config.yaml
rope_base: 10000.0
lr_mult_down: 3.0
final_lr_fraction: 0.0
MLP neurons of a small language model. Each row is named by its layer, matrix (gate and up: input weights) and neuron, and shows model dimensions 16-111. Each number is 500 + 40 x the weight over its row's rms, rounded and kept within 0 to 999. Numbers have three digits each. A neuron's up and down rows have the sign that makes its largest values positive.
After each neuron's rows, "fires in" lists the words (lower case) most often at its 100 highest values on Wikipedia text that the model never trained on; "fires on" lists the tokens most often at its 100 highest values on Wikipedia text that the model never trained on. A number after a token or word is its count.

L4.gate39:492518548540479534542507544467487469475471479547511485502467530488553517491519523519593411488484502506474506464479418585467440519511509481513412568453532525452539446555546445484492484524478479480526527484517474545451584521486568505568508435543511545477491508551512480490548458464533484536
L4.up39:450472524517435465513507492472443425487437406537517536480465505497525473519530515506505447513482489489478555552449537571509444530482467516532476519397586478515508488548501456522501458485444524425480498505515554535467560555553564500500536524583538556453485465544463453530469479510484471508
fires in: "are" 57, "area" 21, "were" 12, "areas" 9
fires on: " are" 88, " were" 12

L7.gate269:519471539523429566427507544558506491466523457434479489545515523539465516472489472526466515500545420574458490468489475494521510418545488527549452524524519541447521504513539457467501550439485500501453490514561559463465509509457472541488498458578404587498550498516458486501496455470530464490
L7.up269:533469523581498531532556529536467486422478491516442493514540458492487532571504485458486488571533459488501529503514474470492525468486461516461457541522520521461519431485527489507537496466484523450433541493489547476487508464426513442556442457573468530512536503548525408503522474454548462548
fires in: "is" 22, "was" 10, "africa" 6, "african" 5, "see" 5, "agricultural" 4
fires on: " is" 24, "ric" 23, "ee" 12, " was" 10, "e" 9, "ific" 8

L4.gate437:470541406543511511514473410474479483511502532535460515467511518496444510499502495497527422465471454531452476464509441444498484555435577511576509521490527503516490526489434516500469464570496485465504552455564446451527554497476439502445471487535460533504458491464505479461491509477542497540
L4.up437:534519504489494589496466380487456386476491487490544545462459499535495549467521518420485508509489573481469462469527411472429461543486492459550460417502465550493491511529553478529526509539487529454440505512533498486446480435433442450534553522514476505465506527480445412541471515486505482494
fires in: "it" 66, "italy" 7, "italian" 4, "people" 4
fires on: " It" 78, "erson" 10, "ople" 5

L4.gate48:468438496522441490571514477479466506542560503549585520487523482509502498453507465479390441457511505535489459491543491503534518461496548479464490468467560497443510538537570540440492502450466487599561528560520449528587462441473408545574483449463563474509520486496519520494481513497511534479
L4.up48:474524506451481484581492506467423497464502448467571505426569502476500516445548500455429465515513521495490419445554478522524515460475500531524411507487536501508468513484562514412513533444493521605489489603484465526508487442488449526522482503475545530538518509486527461543485496524512556483
fires in: "film" 25, "series" 15, "groups" 9, "record" 9, "recording" 8, "group" 8
fires on: " film" 32, " record" 27, " group" 18, " series" 15, " loc" 5

L6.gate364:506561467492539573543493436562546448461609519534497582458446487513528576492502537434470511471488540569518505469546492484492524497518602515475526493429546539489528515460468457479506451498564519457450488476462475555517467476503509431500585521459445454500483505469481531493587533507436504446
L6.up364:520574467517531518517411428511483535537484487502501514498535523478542565494535532446479477554485512513493488500516493519474449492555567484514548490417542497590465545452497440519531503494509447499490468491509532463442547492436477495442519476507473457468532504526487534453522475444474531479
fires in: "it" 43, "music" 23, "italy" 7, "career" 5, "italian" 4, "held" 4
fires on: " It" 55, "usic" 26, " career" 5, "ld" 4

L4.gate204:483497476554467553521498464496480560450481557545497420528485535482428459474538442495546498497455520556512413516532576488528472530452480524499485527477572588514498470476505399553540509470488560527501574477525432487584518524498502480487462449530497538452456479538503473476471464477550572567
L4.up204:503541541522483490582545462507494515498484551557453495514533580525407533469483417466515518495461450517532403501468517526537415526522532530495504521542497575566493489451570468491561508463542506532530589533494458481589472451504486539496450504521469571538495526581462402525501522553485559397
fires in: "name" 24, "energy" 6, "returned" 6, "retirement" 5, "system" 5, "return" 4
fires on: " ret" 28, " name" 24, " en" 22, " sy" 11, " sign" 8, " met" 7

L5.gate289:573477442508465460512463483469546437504562466517561459559460519458427468539534528432562503556419491490536485535483486553477470470512436536457502577509509516500483496565499470510526498494463557557517518489507545469534456469546462549511509525497541492472533535527488451420528515577508454524
L5.up289:481511493445470551435477448527527528483480483506520509549528432523429538482496573468509479595478509417515588511511432600442489488574500530522551520483505495406498542510496518531447514482476528519530550493500496487497516438572441568485507499523540443584452502542588565482540465428526526490
fires in: "house" 25, "president" 19, "spouse" 5, "presidential" 4, "vateria" 4
fires on: "ouse" 36, "resident" 23, "ers" 20, "ater" 10, "ett" 7

L5.gate386:476494504473454489491488451530479524485418469564469543553554464545463490457484521471404496458557468541466486495496516455549477445495508460462479468539515488487546522537511556476504484446558499496512490486466491471547537559515488576538488539511494479511588495453508448491512470552479524488
L5.up386:430509494495504502535481445462481467515448470538465484529536473565444429458557527432443509508506469570544399495492430488571505512495483467505425529536537464486548495528505569483550504466487475540550503425472505436473545518437503583483467528464481503506527519480473475450455564506528515470
fires in: "season" 16, "record" 15, "local" 15, "located" 13, "this" 11, "recording" 8
fires on: " loc" 34, " record" 33, " season" 17, " This" 11

L4.gate239:530503471533577529555486503504500526429498502429498504468506553539478426442465501490493635552541515495549515566429550340447478520466494517464485480481498480491543503531513495488506541490528443507527488450526516527509523540481520464605439551463469499510492560366446498491524468463479474516
L4.up239:506425530472507429427527513518526418468507431521509516401500522518489483533579445507501439441555539443491504471498454565511482510483477476463417459549529555473451466467577474548427472502471483464481491495479473504523570507462485446478439514476477549548583421522534481520486458494485502542
fires in: "government" 20, "character" 13, "population" 12, "republic" 10, "hospital" 6, "public" 5
fires on: " char" 26, "overnment" 20, "ulation" 17, "ublic" 16, "ital" 13, "ution" 6

L8.gate259:498498472495491527553515494471518525468521548463505413520473460472473598490518476570492472548485486483543491469481500483516461469466456471489454595500539518551510516546539530484425555457474504466486573490522484591478452540536474465586507453539508568554537482501457534497405432556583523472
L8.up259:521513474468504485514396477572498379498564479489482500508557469482516514541507537544479513504458482450523457469558591587504506480508486495544573517436480509492537517520496511586469490491531530461480480430523543496511518617500530473434499440494512566477515512451509417528474481479522480520
fires in: "as" 26, "faculty" 14, "europe" 7, "asian" 5, "asia" 4, "fingerboard" 4
fires on: " As" 32, "s" 16, "ult" 16, " Euro" 10, " as" 8, "cc" 6

L8.gate322:530506481561504521452514517489453537500492450454481551526420470516465404461482505549462495543506455507467534516484519551434476534447504443467519463528510460557547561492442494460544468527529514477461443531464542537513526474538549491467487496466535621532483474570471451478524518428429475462
L8.up322:551502542488514521574494505506541496460474507453504469486481494493444509476519481502450437535501465490438526525481463473515531498469535393538448490547503510503533482540489487496482523478495511477449437489488501549572511523634561468496527467485520514508500461499491516537512543407515468500
fires in: "new" 44, "design" 7, "despite" 5, "designed" 4
fires on: " New" 47, " des" 21, "es" 13, " sup" 10, "ivers" 4

L5.gate78:467513541556565498544504527448491582473466541479510515458535449482527478377523484520554451467508506509436434548502456487559470521540483489449485493501489479500486528413463527483503505479472467525480486540520516495483544566466505454451497492510398550485467556589485463426467453491507527523
L5.up78:496475602542526511576456533435537449527529478480510510525493467449540522449462490532585470460511497446492418528500492483599483465495517549492525507497480476500524528419441482503452506464461432576450499469516521490507515534528459479465501510445488538513500525605488452452470461523478529482
fires in: "states" 28, "california" 10, "india" 6, "company" 6, "russia" 4, "australia" 4
fires on: "ia" 60, " States" 29, "any" 6

L4.gate100:475494558518483499563524563495522513529553620511509476515519520562464496473542459479468537479535603562457495463506480571542478492499504528462543495498488430467498481534533471511482439488597610502525539497528541435547506459482544488453508551557494540439490507478488511495559515543519533466
L4.up100:483467535498498508515497484491494506484548628496531524455524549554439525493506514552483549518568578532469508460519480561566487499509549508492524511533465443421553512517546415493432468425533611488488537541502522459500477480417492467509509482524493523474501507464498446456548473499475543477
fires in: "third" 19, "thomas" 9, "thor" 8, "thought" 5, "those" 5, "things" 5
fires on: " Th" 57, " th" 43

L7.gate397:492474531496530434504457600470540524501453499604555541536446448503502518512400572498525505544486478474501479476520520507460479422531423529456476487509521440487523470586500520444528489554472469454501488499458533440501535390503512487516491516535491544501443547536495598503465488533460413519
L7.up397:532521551478492542537584540532538536476474461499471541500447544489460466479488432501532497461562464486505557504450486502526509479558506534519505545530537486463491517509413493480513494591468511522491425463558508523480515472496521570532479489583500575445514504525560483495455529488540459498
fires in: "was" 73, "were" 10, "been" 5
fires on: " was" 73, " were" 10, "all" 5, " been" 5

L6.gate97:593508456552500478543436477539588465555485533555487516495572549592482563468463447544471534481534503509475391444573654468529535511569556453569472512477468515556500450520494459505514560475548503487533530439542457477492480509503536512547477471479569513431497508504491526452473454476492527438
L6.up97:590502518464465508535461408544554535495555468470466473491453476467450453523466479536483497499427480450494460449493471497449450428461521504453466435494546465508472491494511556484486431549586493505603514453477572489494453465465507486531535462503470533495425520540492483461505495445411487498
fires in: "she" 19, "also" 15, "place" 13, "country" 11, "early" 7
fires on: "ry" 24, " also" 15, "ah" 14, "ly" 14, " She" 13, " place" 13

L5.gate249:520523525483506478505539526497489508498425551489452507473407459498485537508497545510490530520554482528447498450409452468558457527483517462475454447488549489497468529526496439448552491471485469453465509502480528532491516604415433505487472452475520512506552520491453493418490475478472479488
L5.up249:544476471536538491457549511562469511529484499499512509562475480529453504472476534442545563428609525553431522522466547466522404538418504530516461524458539487459487479516534554503415502524459567454504458462528518503472510558503514521542555492467500467486579493461499507481472485485468469543
fires in: "were" 46, "was" 34, "is" 10, "are" 4
fires on: " were" 46, " was" 36, " is" 10, " are" 4

L6.gate65:542508386565452517451468416528430436515540535472464509445440461548462548511534499470448495485516410484435440528549473512497462561524485500484538488552476478619474546485507481525526550502518505534537481459501504489474516438517498552521486508483538538495511512425494494452539463484427532473
L6.up65:496533422572467489475494362575481482498497519498443576472497495578462508452491495426474464480525473482444467541528545516483469534516540504536492490578455461499439593499486513567509555465559529466555527516491492560515497471525520537544495452462510482580470498476473506501539517527475498512
fires in: "also" 75, "later" 17, "then" 5
fires on: " also" 75, " later" 17, " then" 5

L6.gate238:573491485479552470460460477441582487478511561453490449450465497474452536547506481532483532507535471497524452473567544495481483405542504557479523536479457487492457563612458471536530536509529516558479580499495436502490510500494431420518446473518498434474436472462444499530417542534504485494
L6.up238:519528469542484489482526446545490569440440422533498460478555572496488493530516498552536583485513494574543530557455539476521470438562505548507555479495484503525542501478541538616477470525460559434491478462475547462505481533439489588431474485484529463524577492544459573483500584476561534453
fires in: "as" 54, "active" 6
fires on: " as" 49, " act" 25, " As" 10, "s" 9

L8.gate371:478594519513495528467520507464504484504499493464522554524496583527471518473492566461490490556507477483463531513573456465490481509501460519525509504512577499496466536569513519503479498516532559482529517480442522439540497492524490553442515540484487469471503537522522534433524464500478468508
L8.up371:431439459606489461483516513528460499571502488477506478513526607555526515518575506465538571551502472518478480439521538552468478468535604495528498532544461437486475544456502512512507536524497383502472480479501521478564451505534538528484510450517456462563426418498466533455522569446493569539
fires in: "also" 43, "not" 15, "closely" 5, "only" 4, "notes" 4, "considered" 4
fires on: " also" 43, " not" 31, "ely" 6, " only" 4, "ered" 4

L8.gate129:497434529519459460556486523449542530502565477471561557608503471444490486581514466507511477453442403445424554457532508508462471463523467540572514482500501550561442478495495495495458486541553504468539538459457473386508520511534487491499459514520499463523503539529497567495614437536600460506
L8.up129:446526505513528580508543525462534492509518459487507553494516537436581487427538505494456460519434494466521502490460525488486476539508435517534507503465501469565475483515514481469523508506507570505497548528577497507455558548508535497447478519486501549434416524546519488535484566490519360547
fires in: "was" 90, "became" 6
fires on: " was" 90, " became" 6

L6.gate304:480477522565514523563494479468475415518589544564526481504515453473474451467457433499485442520552588486537513445518527533523450487537475515531460586492499489498494541457583575489532474565445497450531542549467502460592489528505540445518578493501506562488556488501529520480491491493501557495
L6.up304:501489528590496452518423496471480429532479551587493514489527489507486504527602502508530478536512504511544537482527494480438434486504456487568468599458459496482489522491521538498531484489417481539493511518439496430507483508480522512502535526535545459458532511447588444529513490466561494497
fires in: "s" 20, "third" 9, "thomas" 9, "thor" 8, "that" 5
fires on: " Th" 59, ".S" 20, " th" 12, " pr" 8

L8.gate161:471539531488485538533441553400525536530521475468483491472469552476513526570522486470526501503542461476477560467486428527539464528523484551443462497473583519536571418551485455530459486565471473480545478498546469518498594548486551466524511515523512422469457471463488461551522518473513470482
L8.up161:541565539463465567544479514560564420517506500576501456523484464502469526553554528508517523518563443482596582531555423522484557507468464489537558525504570480511519446516481464531518500576562511460437504401524461498503481563461525415477450547569517457493480503524502487520486472470525570525
fires in: "of" 15, "based" 11, "held" 10, "old" 8, "winning" 5, "won" 5
fires on: "ld" 22, " of" 15, "ased" 11, "n" 10, "inn" 10, "ic" 9

L7.gate115:561444531567497430523532538550536495454510455489496475488440483453521465467500459423459457531479537492467507542488473475516463472478473526526500515474522443533513494515504447498566503468485527492454472420506491428510573480486470481484429391582416572547465539529442522522513524421525485510
L7.up115:572521511589510409489552519522510511466545500484498513522514494497497453488496448420428405587423497429519443551556521432498514465512487494524490504466466490549520515498514490494496450483528566532455507434462484386506529448467490489478435436527484560507517512444440486520474523478564497474
fires in: "school" 36, "college" 5, "city" 5, "name" 5, "chinese" 5, "north" 5
fires on: " School" 38, "ation" 8, "i" 7